From a checkpoint of a small transformer trained on Wikipedia: rotary positions, normalized queries and keys.
MLP neurons of a small language model. Each row is named by its layer, matrix (down: output weights) and neuron, and shows model dimensions 256-319. Each number is 128 + 32 x the weight over its row's rms, rounded and kept within 0 to 255.
A block is one neuron, or neurons of one layer that tend to fire together. After each block is what it responds to, as a language model described it from the Wikipedia text at the highest values.

L5.down436 [189 181  84 146  88 136 128 138 157 135 178 145  88 142 132 138 115 201 126 105 156 116 142 128 131 154 106 122 138 131 139 106 148 129 138 147 136 101 180 109  64 193 136 147 120 115 171 150 152  93  80 161 129 119 130 119 142 121 146 140  76 117 147 112]
L5.down1322 [149 124 138 139 139 186 135 131 152 134 125 170 105 196 172 118 197 166 172 176  96  88 144 135 140 132 135  51 137 127 110 128  92 117 150 124 142 148  80 158 147 112 142  95 126 130 175 107 143 140 130 103 137  93 145 114 110 164 115  95 135 161 121 121]
L5.down1358 [163 120 139 147 109 157 144 101 160 147 128 128 147 139 138 167 150  99 153 143 123  89 150 106  90 111  66  59 168 132 145 134 109 165  98  86 121 184 115 169 120 115  92 182 183 118 169 135 135 141 120 116 129  69 157 105 136 127 117  93 130  86 120 116]
L5.down2564 [125 120 141 137 108 180 140 154 156 110  67 132 148 153 125 152 161 106 121 123 148 125 141 136  84 115 101  99 133  77  82 146 120 175 145 146 119 160 153 221 149 134 111 132 129  75 173 123  71  97 116 189 116 109 155  87 116 133 189 162 110  66 121 124]
Description: Tokens right before a person's name: list dashes, table pipes, commas, and first-name pieces opening biography leads, as in "- Natalie Haas".

L2.down78 [ 67 124 187 172  75 139 177  72 252 127 138  92 158 144 115 151 130  62  68 141  75 142  95 194 132 137 137 108 157 126  70  95 139 135 115  98 172  99  94 168  91 124 102  97 132 126  66 124  27 176 170 161 128  94 177 132 183 131 110 123  43 177 134 169]
L2.down980 [ 93  86  40 196 129 134  72 164 169  96  82 145 125 125 146  79 148 103 132 120 195  76 171 130 117 133 141 151 127 136 159  67 152 163 187 127  92 110 163 121  48 145 137 110 131 111 157 132  69 125 173 177 120 179  54 127  62  79 139 105 126  97  89 168]
L2.down997 [137 146 122 107 122 129 170 169 137 146 116 120 129 122 131 132 149 185 119 149 119 114 155 169 128 146  79 167 163 163 112 103 209 144 134 125 143 108 125 135 182 101 150 156 103 173  53  95  79 117  45 144  86 176  97 140 113  90  84 131 117 151 145 115]
L2.down1113 [116 127 131 147 162 169 123 115 112 163 111 174 116 107 145 138 179 130  85 111 188 136 143 100 143 112  74 142 150 152 140 137 138 201 135  68 135 142 144 132 136 104 158 164 175 129 202 198 122 122 159  85 171 125 146 180 118 137  91 206 116 168 207 163]
L2.down1291 [128 109  37 125 132  87 140 151 168 169 133 133 131  65 136 110 185 121 155 121 112  93 166  72  81 110  79 115 164 136 127  92 135 181 112 111 113 128 137 125 105 110 130 108 157 113 209 131 120 122 134 139 101 142 138 174 155  99 150 140 143 106  41  95]
L2.down1843 [133 127  76  81 109  93 127 136 128  93  91 138 151  94 135 169 165  55 156 116 162  64 174 138 145 126 118 140 118  94  82 133 140 173  99 129  99 154  82  82 146 122 143 159 138 131 141 142 132  94 167 106 130 183 132 210 144 151 132 177 168 157  75  78]
L2.down2065 [134 133 192 153 148 100 139  93 148 185 137 171 185 185 120 110  72 163  82  82  63 149 124  94 103 115 117 118 142 154 151 128 163 153 110 160 137 127 171 150 145 129  58 151 105 141 170 112 154 142  98 169  83 112 116 102 105  46 136 174  68  70 168  79]
L2.down2639 [170 196 108  69 139 167 102 112  97 112 142 103 150 133 121 201 139 128 118  81 114 178 126 134 153 126 165 168 108 146 127  99 111 176  93 180 147 123 120 120  98 110 145 138 160  53 124 174 128 197 148 112 145  94 127 205 129 154 105 173 173 147 131 117]
Description: Last word of a label or heading in infobox lists, tables and section titles, just before a colon, pipe or parenthesis, e.g. Website:, Personal best, Irish Albums (IRMA).

L3.down2800 [152 205 111  59 120 169 131 159  66 158 163 152 131 137 107 168 123 147 106  75  88 117 121 119  83  35 102 163 153 139 150 114 148 168 195 131  87 115 145 110  86 127 143 104  85 203  84 119 139 155  72 147 109  80 120 152  93 154 114 103  93 105 161  91]
L3.down2908 [105 120 141  91  74 134 138 118 132 119  99 132 142  78  93 167 151 104 145 109 128  91 119  84  83  69 118 149 184 102  92 116  72 186 169 136 141 169  98  79  78 174 142 127 116 160  61 113 110 163 176 116 144 141  98  51 204  95 136 154 112  48 128  47]
Description: Mostly "by" after a completed clause, giving a means or margin (won by six lengths, responded by arresting); also "|" separators after names in table rows.

L5.down709 [158  83  79  98  76 126  95 126 164  95 151 147  61 111 110 149 125 155 139 104 182 115 174 117 169 108 120 112 117 141 139  95 125 143 120 125 103 126  95 135  96 119 116 193 143 120 102  57 173 141 113  68 105 157 125 109  61 126 121 119  82  90  79 158]
L5.down1651 [136 118 136 182  81 137 134 151 119 108 138 197 160 168  93 104 152 152 140 124 104  70 158  81 197 110 117 109 156 101 145  97  96 100 123 170  80 167 135 178 106 107 117 143  85 140 129 146 165 119 184  90  72  90 140 132 132 129 172 133 118 165  50 155]
L5.down2045 [157 121 152  98 129 184 112 117 114 160 100 105  36 168 140 114 118  79 152  98  88 128 146  70 128 100 161  98  65 165 105 114  52 145  97  70 151 126 111 111  83 130 142 165 142 144 145 127 187 120 103 173 101 164  81 131 165 152  85  87  93 171 160 136]
L5.down2704 [114  78 124  91  85  81 155 110 124  84 144 141 157 121 143 168 136 111 158 156 150  94 130 132 150 174  66  99 107  96 127 117  83 158 118 185 130 134  72 244 182  85 186 115 109 108 131 105 121 126 190 145 152 113 111 183 190  79 152 138 177 203 151 122]
Description: Head nouns after "the" or "this" that refer back to the article's main subject, such as the matter, the mission, the case, the ground.

L5.down978 [138 113 134 114 103 138 145 127 107 146 195 108 126 160 120 118 168 152 139 105 143 130 111 103 118 118  92 123 158  97 112 128 116 181 129 149 172 142 123  94  72 126  85 148 125 145 150 144 166  88 130  78 126 129 130 126 152 139 169  89 155 106 176 142]
L5.down1369 [181 171 155 114  62 123 102 142  90  78 146 106  37 130 136 158 164 135 128 132  70 137 119  70 145 150 110  82 103 102 140 199 142  92  94 117 137 151 141 109 118 104 119 183 120 103 140 152 155 109 164 133 170 183 177 150 179 119 123 143 147 173 151 136]
L5.down2077 [117 167 150 157 148 145  69  64 123  92 116 172 156 136 124 136 123  74 123  99 108 107  74  59 131  82  87 133 183 132 102 200 165  94 145 201 127 145  58 108 147  69  95 120 111 103 125  83 133  83 144  78 119 147  71 151 125  74  89 148 124 103 136 144]
L5.down2932 [153  52  79 121 120 146 119 158  71 148  77 102  82 101 126 110 183 154 145 117 111 122 126  93 140 131 117 166  78  21 106 128  84  97 140 150  84 110 139 128 242 162 104 160 160 174 111 135 127 100 128 116 113 186  74  95 182 117 143  87 141  87 135  80]
Description: Short prepositions like for, to, in, by, during, usually before a noun phrase, and strongest on for/by starting a longer word (forages, foredune, bye).

L2.down912 [118 155 146 142  67 122 127  70 185 109 123 172 131 126 135 150 170 163 216 111 107  97 127 150 123 121 120 161 137 126 156 162 142  94 163 131 117 162 163 127 144 155 103  95  68 132 127 112 110  87  87 150 164 185 103 109 139 116 166 140 133 170 101  83]
L2.down964 [129 139 102 126 170 154 161 105 157 140 131  73 120 108  81  82 147 115 133 113 186 120 168 158 138 115 129 118 119  86 118 138 121 162 195 108 105 114 119 119 133 141 159 115 140 184 143  88  76 165  86 167 173 146 153 173 106  54 146 138 143 111 136 122]
L2.down1046 [145 131  82 110 143  93 107 118 158 118 122 114 130 130 119 169 185 120 166  89 108  86  80 172 102 139  84 117 116  51 120 140 175 151 165 138 109  91 114  84 128 133 147 152 138 139 178 156 123 149 135  95 170  94  84 136 153 146 141 134 107  89 126  95]
L2.down1272 [132 149 142 149 126 145 109 153 138 147  60 151 174 147 128 157 104 132 110 112 108 141 137  69 133 143 125 158 123 132 166 133 127 104 114 115 115 141 121  50 113 118  68 175 124 155 115  98  76 208 138 110 140  62  74 107 139 136  91  68  64  84 136 106]
L2.down1275 [137  90 170 149 112 110 155  70 181 157 171 126  80  63  75 115 109 117 112 108 156 170 118  33 152 132 115 166 156 128 163 115 152 151  60 111 109 166 118 101 124 124 144  92 129  92 134 149 137 138 133 124 108 128 192  99 177 103 141  78 167 130 129 117]
L2.down1328 [ 58 149 124 170 168 125 172 126 130 184 115 147 115  64  90 173 109 144 156 120 144 104 150 102 178 156 118 168  99 151 107 162 211 132 143 146 115 153 159 134  88  97 168  74 114 131 123 157 188 114 169 115 111  73 109 146 189  62  96 124 185  95 188 167]
L2.down1443 [155 149 124 104  73 179 120  99 199 139  95 143 121 129 120 162  72 133 138 157 149 157 149  89 171 143  91 121 106  83 132 178 129 118 130 144 141 160 128 149 116 152  80  98 113 104 116 123 147  81 101 163 152 155 156  75 199 150 131 122 119 152 126 163]
L2.down2937 [102 167 144 171 162 182 136 118  76 131  73 129  70 150 122 114  89 123 123 155 144 147  84 183 126 200  80 128  91 133 129 118 108 138  69 101 150 125 136 167 111  93 161 104 131 118 132  75  84 141 121  68 128 135 136 142 146 157 106 123 111 124 110 178]
Description: Short fragments, most often s, forming a word's second piece after an opening like Co or Ca: Co-s-ine, Ca-s-ual, Co-s-picua; weaker on and, have.

L5.down617 [155 106 102 121 112 127  91  88 169  93  93 174 106 135 124  97 152 132 108 119 183 160 107 157 106 133 116  98 120 163 133 106 191  65 103 137 119 179 155 226  64 144 180 113 119 130 172 112 104 119 148 122 159 180 122 132 134 167 115  96 122  82 102 129]
L5.down1473 [ 66 168  59 104 152 120 185 151 109 134 169  85 182 140 132 103 103 152 158  84 169 129 155 122 103 118  95 112 112 142  94 154 152 152 141 115  84 122 104 112 157  79 173 146 157  90 149 118 159 163 107 140 155 155 145 122 144 197 148  87 135 151 153 148]
L5.down1495 [129 123 146 100 161 115 160 153 109 168  73 165  75 110 144  68 121 136 113 101 125 188 165 132 130  91 110 169 139 171 146 145 147 106 143  96 123 122 116 161  76  72 122 139 141 151 159 159 159 125  49 134 115  81 112 143  70 128 137 149 155 124 140 174]
L5.down2959 [133 123 118  91 124 135 117 129 124  60 110 143 152 144 157  85 141 132 141  98 143  88 150 121 143 136 138 129 102 133  86 158  94  73  95  93 133 129 141 178 106 147 133 117 156 161 159 134 120 152 100 104 182 137 120 161 121 154 109 141 114 114 162 132]
Description: Last word of section headings, infobox field labels and table header cells, especially career in Playing career, Early life, Postal code.

L2.down319 [115 151  85 130 136 175 125 142 132 103  71  74 156  78 134 151 137  63 118 133 164 147 149 170 131 115 129  78  44 195 173 168 132 145 111 172 128 157 110 129  95 137 148  69  76  61 134 126  75  93 138 110 163 187  98 126 148 154 141 153 158 140 145 211]
L2.down801 [116 102 155 179 158 118  88 147 156 135 129  71  68 133  91 134  79 162 118 135  42 102 191 107 135 177 132 170 143 128 128 110 166 101 193 144 116  96 105 161 112 129 139 140 141 121 147 131 182 121 130 134 144 120 136 146 106 137 145 149  99 137 131 139]
L2.down907 [147 142  76 154 146 123 141 122 149 176 127 147 105 159 150 118 133  84 143 135 160 135 108 106 138 123  93 152  96  95 117 168 131  89 168 174 139 136 134 114 172 163 162 112 159 112 150 109 100 160 159 134 201 107 180 205 120 157 132 139 153  51 110 112]
L2.down952 [131 110 155 144 145 134 103  71 152 173 150 134  94 100  98  76 102  74 177  99 103 145 131 142 120 106 134  77  83  88  98  86  91 168 160 125 130 156  81 119 101 147 163 173 149 191 114  76 155 202 104 117 152 148  68 127 135 144 145  86 135 183 139 147]
L2.down970 [135 147 124 125  76 111 101 122  76 103  97 114 141  94 103 122 162 135  98 139 142 141 173 110 158 150  94 126 172 149 153 149  71 142 121 151 128 161 143 161 122 143 133  87 135  95  82 124 128  85 101 162 173 120 115 150 102 100 147 149 139 116 119 120]
L2.down2286 [108 117 178 105 121 106 151 140 142 138 164 157  81 113 146 146 152 206 150 107 135 121 162 147 111  78 122 102 159 173 119 151 106 208 139 108 146 104 124 133 112 135 151 139 137 139  98 111 106 121  64 130 103 121 116 120 143 149 104 178 117 111 106  77]
L2.down2532 [121 193  95  94 190 122  89 112 181 102  93 157 158 105  70  76  85 129 109 120 156 149  76 138 146 161 113 106  90  86 153  54  88 141  88 151 113 162 109  98 159  99 127 104 110 132 108 169 167  71 137 111  63 110 129 156 112 129 195 108 123  99 111 123]
L2.down2934 [110 128 142 196 148 160 137  96  59 155 136 174 160 158 119 159 146 125 121 129 175 187  59 114 127 141 154 159 112 183 123 129 165 138 117 180 135 121 106 158 155 176 217  68 108 135 139 150 163 132 126 126 117 150 158 118 102 125 135 116 170 120 193 119]
Description: Nouns, usually after "the" or in infobox fields, that introduce a following name, term or value, e.g. Area code:, the term, the alias, at the end of.

L2.down279 [ 85 104 142  92 108  79 146 117  96 176  45 104 126 147  61 141 142 101  97 107 149  38 123 111 154 158 140 129 149 122 125 150 111  96 158 168  86 122 171 118  83 147 125  76 135  78 157 151 128  98 149 119  96 129 104 133 126 143 152  88 119 153 136 162]
L2.down306 [109 178 132  86 121  91 155 107 141 153 148 181 148  79 137 159 140  39 165  97 155 121 109 104 176  54 109 180 113 120 182 146 141 148 150  98  23 169 158 134  96 118 138  94 155 167 147  79 178 169 124 155  91 131 108  90  69 185 100 115  87 133 121  83]
L2.down1014 [ 80  98 149 139  89 133 132 178 115 135  94 140 183 121 125 114  94 109 183 178 114 113 104 141 122 162 124 154 191  81 107 123 123 100 160 122  94 104 152 165 134 102 116 123 159 146 123 110 109 127 130 120 107 115 146 164 172 140  92 110 169 118 172  65]
L2.down1360 [169  94 120 156 142 127  98 156  94  76 167 145 119 139 157 145  96 231 108  62 122 105 153 204  90 114  72 144  99 113 116 165 104 109 154 135  99  64 155 152  94  73 114 108 131 122  55 216 101 101 111 214 119 147 120 137 168 108  80 185 114  51 134 161]
L2.down1436 [158 150  92  90 117 116 114 109 109 153 160 106 163 133 159 121 134  97 123 138 148 125 142 160 166 138 144 157 118  99  62 118 152 138 102 123 102 171 119 159 119 125 120 126 169 132 137 139 145 165 107 115  96 147 142 139 111 136 167 127 106 111 142 107]
L2.down1823 [ 34  94 167 123 108 119 141 102 128 113 163 118 108 125 186  99 109 150 102 131 149 113 185 158 114 148 153 158 152 105  81 173 152  74 171 168 152  78 119 171  88 148 136 113 179 165 138 141 173 135 136 154 109 136 177 109 132  83 121 118 152 104 163  70]
L2.down2609 [125 137 133 105  98 131 160 136 119 126 171 100 141 120  95 158 218 157 117 199  95 127 174 141 188 114  59 137 132  94 138  95 103 133 132 119 129 121 156 158 108 172 140 104 133 155 148 173 114 159 119 147 151 159 123  73 111 102 121 100 198 161 148 105]
L2.down2737 [ 82  81 129  79 105 115  93 155 157  86 206 121 115 137 168  99 163 143 150 161 155 135 157 158 150 147  80 123 141 113 139  95 142  99 151 174  97 158 117  82  98 116 121 130 140 128 140 149 117  87 114 154 169 146 120 146 132 119 100 102 110 134  78 136]
Description: Prepositions right after a verb or participle, mostly "by" in passives and measures (followed by, increased by, developed by), sometimes with, to, of.

L2.down669 [ 97  91  75 125 138  90 159 171 144 122 127 140 126 126 136 157  92 172 140 143 107 144 115 166  98 140 134 135 124 132 118 124  63 174 176 113 122 161  85 124 124 141 160 136 231 168 173 179 138 154 172 103  96 111 136 126 140 153 145 126 161 139 126 122]
L2.down909 [180 118  81 144  91  98 166 145 127 116 110 114  39 137 197 177 144 114  77 144 174 122 102 130 120  92  76  95 105 145  77 126 221  81 187 167 162 124 108  98  73 140  81 132 118  87 122 129 112 123 147  69 100 154 151 125 127 163 152 107 174 147 165 156]
L2.down1133 [130 156  75 131  93  96 141 104 106 179 113 132 123 167 157 163 137  93 146 137 151 151 126 159 109 109  75 129 127 170 165 134 137 129 171 142 102 125 139 181 107 135 155  89 139 191 130 141 143 159 101 154 134  92 149 131 114  74 161 127  99 142 217 139]
L2.down1268 [178 133 151 152 146 129 168 124  75 218 123 162 102 121 134 100 117 112 122 106 113 106 136 211 149  76 131 178 196 128 123 112 142  93 172 130 140 127 150 114  78 127 179  93 163 114 108 157 119 139 116 149 163 176 187 105 173 162 127 114 116 168 101 111]
L2.down1856 [187  95 109 181  74 189 179 136 105 128 128 104  74 168 119 154 144 142 153 141 172 171 144 201 144 158  91 137  95 115 123 119 135  71 117 168 118 104 153 129 142 146 100 100 195 144  81  68 178 146  85 117  84 121 142 127  90 105 174  83  84  97 141 165]
L2.down1894 [128 103 137 103  74 158 143 150 136 114 124 147 106 109 134 150 117 149 161 170 176 127 187 146 113 136 118 141 120 115  89 165 126  90 136 130 129 155 122 104 107  97  79 193 125 132  86 127 179 125 131  77 129 160 130 122 140 184 104 153 127 107 131  90]
L2.down2034 [116  74 177 146  90  91 138 147 140 130 141 124 154 120  81  87 103 176  86 182 136 169 154 121 134  37 165  95 137 160  47 162 144 208  95 155 145 132  88 141 165  89 139 163 148 110 162 165  78 141 155 100 103 143 159 121 128 111  70 167 103 130 161 158]
L2.down2353 [150 133 101 149 106 102 130 135 153  95  96 170  90 153 170 139 133 146 146  85 160 203 156 111 104 160 129  88 124 123 142 148 174 125 159  57 140  73 115 149  91 193 105 167 129 141 142 172 133 126 139 102  99 129 137 136  71 110 127  91 115  64 177 161]
Description: Quantifiers and adjectives starting a noun phrase right after a preposition, such as different, other, various, all, several, both.

L3.down180 [ 81 148  90 113  97 109 147 143 118 122 142 120 142  95 127 142 143 115 125 119 132  83  68  62 105 121 149 155 142 111 116 112 194 176 114 129  97 138 132 111 138 103 113 133 112  29 135 142 103 109  47 133 125 150 145  90 138 169 125 128 140 124 154 122]
L3.down1409 [117 170  91 153 142 120 101 101 189 206 194 131  71 104 103 115 153 143 134 128 189 147 138 135 136  98 127 129 166 114 113 128 150 158 140 131 152 129  60 128 103 152 154  99 134  89 180 102 134 113 147 143 143 122 163 139 155 177 132  59 130 108 175 170]
Description: Abstract head nouns right after "the" that begin an "of"-phrase or name something, strongest for name in etymology sections (the name Forbes, the toponym, the alias), also age, years, family.

L3.down2583 [139 132  90 147 108 122 131  72 179  94  80 173 193  69 102 110 169  96 128  76 129 112 153 173  93 151 131 123 183  86 156 156 186 100 115 138 173 126 134  85 156 155 103 148 151 145 163 114 110  75 136  93 106 125 158 143 167 135 106 145  90  60 122 157]
L3.down2684 [135  86  89 193 136 156 113 133 153 132  90 121 216 106 157 142 111  67 118 162 207 171 131 123 216 156 146 104 148  92 150 117 164 107 109 172  90 195 118 160 115 175 163 132 129 148 162 149 155  88 110  90 129 115 175 162 132 132 132 103 123 181 116 108]
Description: Main action verbs and their inflection pieces in narrative text, mostly battles and plot summaries (captured, seize, defeated, find), plus prepositions right after them.

L3.down722 [150 127  84 130  50 107 117 127 108 120  74 128 136 117 105 118  84 176  73  87 130 147 128 141 145 110 130 167 136 123 171 111 103 125 125 153  79  93 153 175  98 148 176 120 169 160 114 132 104 172 122 170 132  80 132 138 128 125  33 132 164 116 147 135]
L3.down2916 [ 76 223  22 122  66 139  83 130 126 138 140  71  77 121 119  87 105  94 139 131 144 115 161 167 135 119 125 117  94 170 114 114  54  97 132 118 125  93 102 139 107 150 113 110 101 105 132 116 152 108 158 109 106 118 120  94 146 133 136 127 127 113 136 160]
Description: Tokens just before a work's name: line-start dashes and pipes in discography, filmography or bibliography lists, and "titled", "edition", "album," in prose.

L2.down21 [111 164 138 112 144 142 156 135  92 169 109  98 134 209 118 155  93 178 106 198 154 140  90  89 122  94 108 101 186 125 162 130 163 131 168 154  70 136 101 165 129  94 112  66 147 176 140 193 157 131 155 128 158  69 110  80  78 154 171 114 141 151 131 114]
L2.down1321 [103 120 175 137  98 112  72  95 107 135 151 140 126 191 133 130 153 175  73 149 137 105 111  77 157 137 165 153 125 110 137 117 112 129 146 136 154  99 123 117 127 176  86  45  93  95 124 100 210 135 115 129 118 125 156 153 122 124 130 177 102 121  99 176]
L2.down1673 [109 155 105 172 108 121 110  95 114 121 144 140  97 182 145 134 102 180  78 139 117 145 122 162  84 144 114 121 139 132  81 137 184 136 124 186 122 128  93 152 133 135 109  99 203 149 130 181 154 130 173 129 133 127  76 131 131 141 156 124 142 126 163  90]
L2.down1780 [140 143 130 147 174 109 153 107 116 107 105 159  81 126 180  92 154 118 143 144 133 127 132  94 130 148  99 162 161  70 145 132 146 109 158 169  98 103  99 124 155 124  94  96  75 143  97 117 116 160 159 125 180 161 125 141 139 174 106 136  95 119 153  94]
L2.down1951 [ 93 139 143 170 123  75 108 156 165  94 148 129 108 132  82 173 120 105 105 121  89  95 126 106 151 132  89 152 131 122  27 142  61 131 140 131 167 111 137 152 105 122 163 142 163 117  81 116 137 198 143 132 136  94  98 152 100 100 169 203 155 165 123 145]
L2.down2108 [152 136 121 151 158 137 110 143 138 127  74 145 148  97  85 130 148 162 126 153  99 116 130 159 113 194 109 122 103 141 139 117  96 182  87 133 174 150  88 147  85 110  88 141 115  97  87  98  96 154 150 102 140 116 112 181 154 142 127 135 137 181  50  84]
L2.down2216 [117 144 113 163 117 112 116 162 108 152 106  82 227 155 176 101 141 211 155  95 138 152 126 161 117 131  82 155 147 120 106 138  99 139  94 195  91 131 107 134 117 129  63  77 125 132 134 167 119 127  81 141  87  52  87 148  93 138 180 129 143 121 143 100]
L2.down2664 [112 135 157 106 102  99  75 120 175  93 112 123 117  53 101 164 130 135  71 123 146 139 136 172  68 165 130  78  77 129 172 142 148 135 130 142 120 137 167 136 127 209 164 153 121 104  97 128 208 103 137  93 163 125 134 109 103 152  76 171 142 148 115 101]
Description: Bullet dashes at line start, the colon after a year in career lists, and table pipes in Wikipedia lists, such as "- Directed by", "1962:", "| 1981 |".

L5.down409 [116  94 114  98 128 131 111 120 105 111 178 143 127 186 153 165 146 170 114 173 202 163 120 119 100 119  96 138 146 168 114 152 115 100 130 112 128 126 185 133  87 141 143 108  99 166  93  87 153 124  38 167 128 121 183 117 152  68 172 167 123 132 112 144]
L5.down1743 [174 154 113 141 139 116 103  93  75 154  76  88 174 113 126 117 144 165 174 103 141 124 143 132  99 117 114  84 151 139  98 114 199 111 164 136 165 119 166 157 153 153 127 208 119 148 119 140 120 144 166 200 113 154 225 219 126 143  66 135  53 136 124 124]
L5.down2780 [206 148 102  90 108 122 114 141  48  92 118  96 104 164 104 147 149  94 146 147 134 157  98  42  74 128 139 108 114 138 109 129 135 114 137 155 134 155 128 105 109  98 106  70 145 193 112 140 144 139 151 183 126  95 158 150 149 123 113 118 122 102 167 148]
L5.down3032 [117 124 110 120 192 129 148  76  85 143  85 101  43 111 212 103  94 151 142 152 132 146 107  88 137  67 123 161 113 132 109 172 146 115 131 161 173 108 144 137  86  79  87 126 129 145 119 133 119 144 121 151 128 133 155 118 121 149 102 164 126 146 128 102]
Description: Numbers and quantifiers that open a counted noun phrase, usually after in/of/from/nearly, e.g. in 36 editions, several journals, three satellites; sometimes a linking "and".

L5.down888 [182 204 130 112  72 164 159 149 110 101  61 146 111 161 115  86 139 150  81 137 138 122 139 155  80 148 116 165 158 137 154 159 128  98 135 147 137 138 121 134 145 143 123 105 108 124  66 114 143  98  96  87 203 175  70 146 123 103 143 118 147 162  96 162]
L5.down1571 [121 132 151 124 136 117 153 109 154 120 128 188 130 100 171 157 145 136  97 155 155 196  72 124 119 151  94 174 123 166 178 106 124 146 114 138 110 108  95 125 114 120  27 102 152 116 142 109 117  99 103 141 126  91 133 113 152  96 166 113 102 135 117 101]
L5.down2311 [121 120 142 120 123 132 122 117  71 117 135 108 124 103 144 152  94 119  99 139 139 113 116 157 196 104 101 136 122 150 114 133 135 142 136 158  80 133 111 131 121 151 155 137 168 111  70 159 117 151 110 110 106 150 154 180 153 103  93 117 105  94 104 142]
L5.down2812 [156 178  89 176 115 132 135 161 117 154 111 158 121 122 169 107 129 117 163 139 111 103 114 143 147 109 114 163  89 103 163 140 181 138  69 134 107 128 128  61 135 147 101 100 129 126 144 171 146  72 189 108 133 166 143 131 180 174 131  99 110 167 127 122]
Description: Words that typically take a following "as" or "for", such as known, well, best, such, acted, early; also hyphens in long-term and full-time, and "s" pieces inside names (Yousef, Ushahidi).

L2.down884 [136 160 178 145 144  91 161 137 121 134 119 109  93 175 180 123 184 106 129 123 159 190 133 124 129 127 196 139 177 116 172 115 116 103 126 146 149 161 167 162 118 132 122 118  82 104  89 130 151 139 127  98 169 171  89 177  89 108  89  90 156  97 119 108]
L2.down981 [128 122 131 159 105 101 131 136 178  79 183 147  97 106 144 174 133 155 154 136 123 121 143  89 188 127 143 178  92 130  48 111 120 122 135 170 112 120 144 135 112 102 112 166 116 158 147 164 130 139 121 146 158 112 110 135 138 156  62 126 158 113 151  81]
L2.down1102 [ 97 170 122 182 124 105 146 157 116  52 134 135 128 143 133 123  97 173 141 171 148  75 115 156 115 125 175 109 100 116 122 137 153 133 140 149  97 119 175 134 110 140 140 123 165  99  64 182 136 134  94  63 111 165 180 138 151  61 119 124  89  90 189 117]
L2.down1255 [ 92  98 176 150 116 109 181 108 175 169 148 157 144 160 177 150  68 116 123 157 128  57 147 158 153 129  56 122 102 110 136 135 177 169 104 128  86 119 121  70  96 145 147 134 119 132 137 142 124 165 131 113 199 169 113  92 118 113 110 128  85 124 169 142]
L2.down1381 [144 142 169 157  70 161 170 116 176 111  85  99 145 166 111 134 131 187  53 131 128 114 103  95  77  97  97 123  99 100 100  83 192  99  90 123 118 100 115 135 113 149 139 162 169  90 115 131 112 138 163 129 120 171 159  52  65 111 114 189 157 124 187  99]
L2.down2842 [217 117 140 123 100 123 142 161 143  80 191 147 147 184 139 183 117  82  86 149 136  70 123 152 145 194 205 187 137 154 197 152  87  86 139 109 143 172  91  73  74 141 126 142 170 145 209  94 149 144 162  93  66  92 116 148 155 102 160 115 125  96 145 141]
L2.down2961 [170 149  92 132 100 169 167 146 167 115 108 138 161 173 126 162  93 187 123 144 172 133 132 128 173 152 135 106 154  55 112 121 141 153 101 151 124 115 100  70 194 114 141 152 166 110 168 153 123 104 121 175  83 121 149 156 168 160 124 105 115 114 132 115]
L2.down2975 [ 75 109 134 181 128  69 162 131 111 124 106 117 108 154 124 132 118 115 114  63 214 185 120  70 118 155 164 107 193  75 177 137 133 116  82 120 122 191 118 124 101 138  70 168  91  90 143 155 137 153  91 113 166 181 137 170  97 114 131 163  92 119 168 107]
Description: Verbs and prepositions that link an agent to an affected party, such as against, rescue, married, by, defeated, killed, plus misfortune nouns like disease, problems, infection.

L3.down118 [120 198 141 133 139 111 154 104 145 103 137 173 129 154  84  94 161 155 117 193 150 164 102 181 133 150  75 107 129  86 150 105 120  94 134 126 129 173 140 168 184 151 111 129 157 146 108 132 111 110 162 125 165 122  91 121 141 147 103 115 107 154 139 145]
L3.down731 [102 193 108 163 114 100  96 113 113 138 149 171 142 122 126 100 143 120 136 120 120 172  87  98 106  97 177  81 167 114 141 184 175 135 183 208 126 168 136  87 128 152 135 155 150 109 192 119 207 143 115 126 121 141 126 143 106  55 134 132 119  75 144 145]
Description: Quantifier determiners starting a noun phrase, mostly after prepositions or at line starts, such as all, some, many, various, other.

L3.down449 [157 106 146 125 136 182 166  91 111 104 115 120  99 174  85 145  84  73 128 116  95 123 135 155 110 132 168 171 159 104 120 103  75  64  98 194 134 182 126 114 156 115 167 139 153 117 145 133 157 146 162 183 165  91 120 149 190  92 129 139 138  96 111 127]
L3.down972 [ 74 105 137 205 130 164 134  93 107 137 106 122 149 112  99 126  90 101 160  96  66 129  93  90 100 108 177 203  44 191 153  96 130 151 123 113 101 121 217 125 118 109 106 134  72  96  63 117 182  96  94  92 129 111 144 112 127 169 121 119 159 149 142 107]
Description: Unit or category words closing a value in infobox lists and tables, mainly units after numbers (1.77 m, 71 kg), also coordinate E, Albums, Water.

L5.down452 [173 142 111 139 108  69 107 123 120 176 121  64 172 145 146 116 170  43 153 157 100  87 151 182 132 139 125 133 165  12 148 168 150 110  80 157 113 125 118 138 165 140  85  75 141 144 133  96  63 131  90  95  87 105 130 150 147 125 103  86 133 129 116 126]
L5.down1812 [182 114 172 139 103 115 149  92 169 132  65  71 142 159  78 118 179 173 120 104 132 110 113  76 184 138 126 113 158 109 153  87 175  86 155 168 196 100 125 151 116 160 142 131 110 126  78 107 127 120 115  57 167 144 106 100 130 108 122 137 149 142  71 138]
L5.down2259 [151 127 183 156 140  83 122 121 180 193  80 103  67 120 116  63 133 102  93 106 122  67 139 201 132 166 151  94 121 140 137 144 161  99 231 198 114 134 148 120 169 126  98 124 149 100 184 133 161  99 108 117 135 116 186 177 132 121 136 153 136 151  85  92]
L5.down2695 [179 164  88 125 135  81 110 144 162 137  56 116 145 145 131 162 132 120 126 149 118  99 108 115 108 123 133  93 131  84 108 121 149 149 127 130 139 228 104 158 101 125 113 102  90 132 126  58  85  82 178  90 150  87 145  80 140 168 138  40 184 114 167 103]
Description: Function words and word pieces inside sentences about attacks, war, massacres, injuries or damage, e.g. against the Nazis, attacked by, had damaged.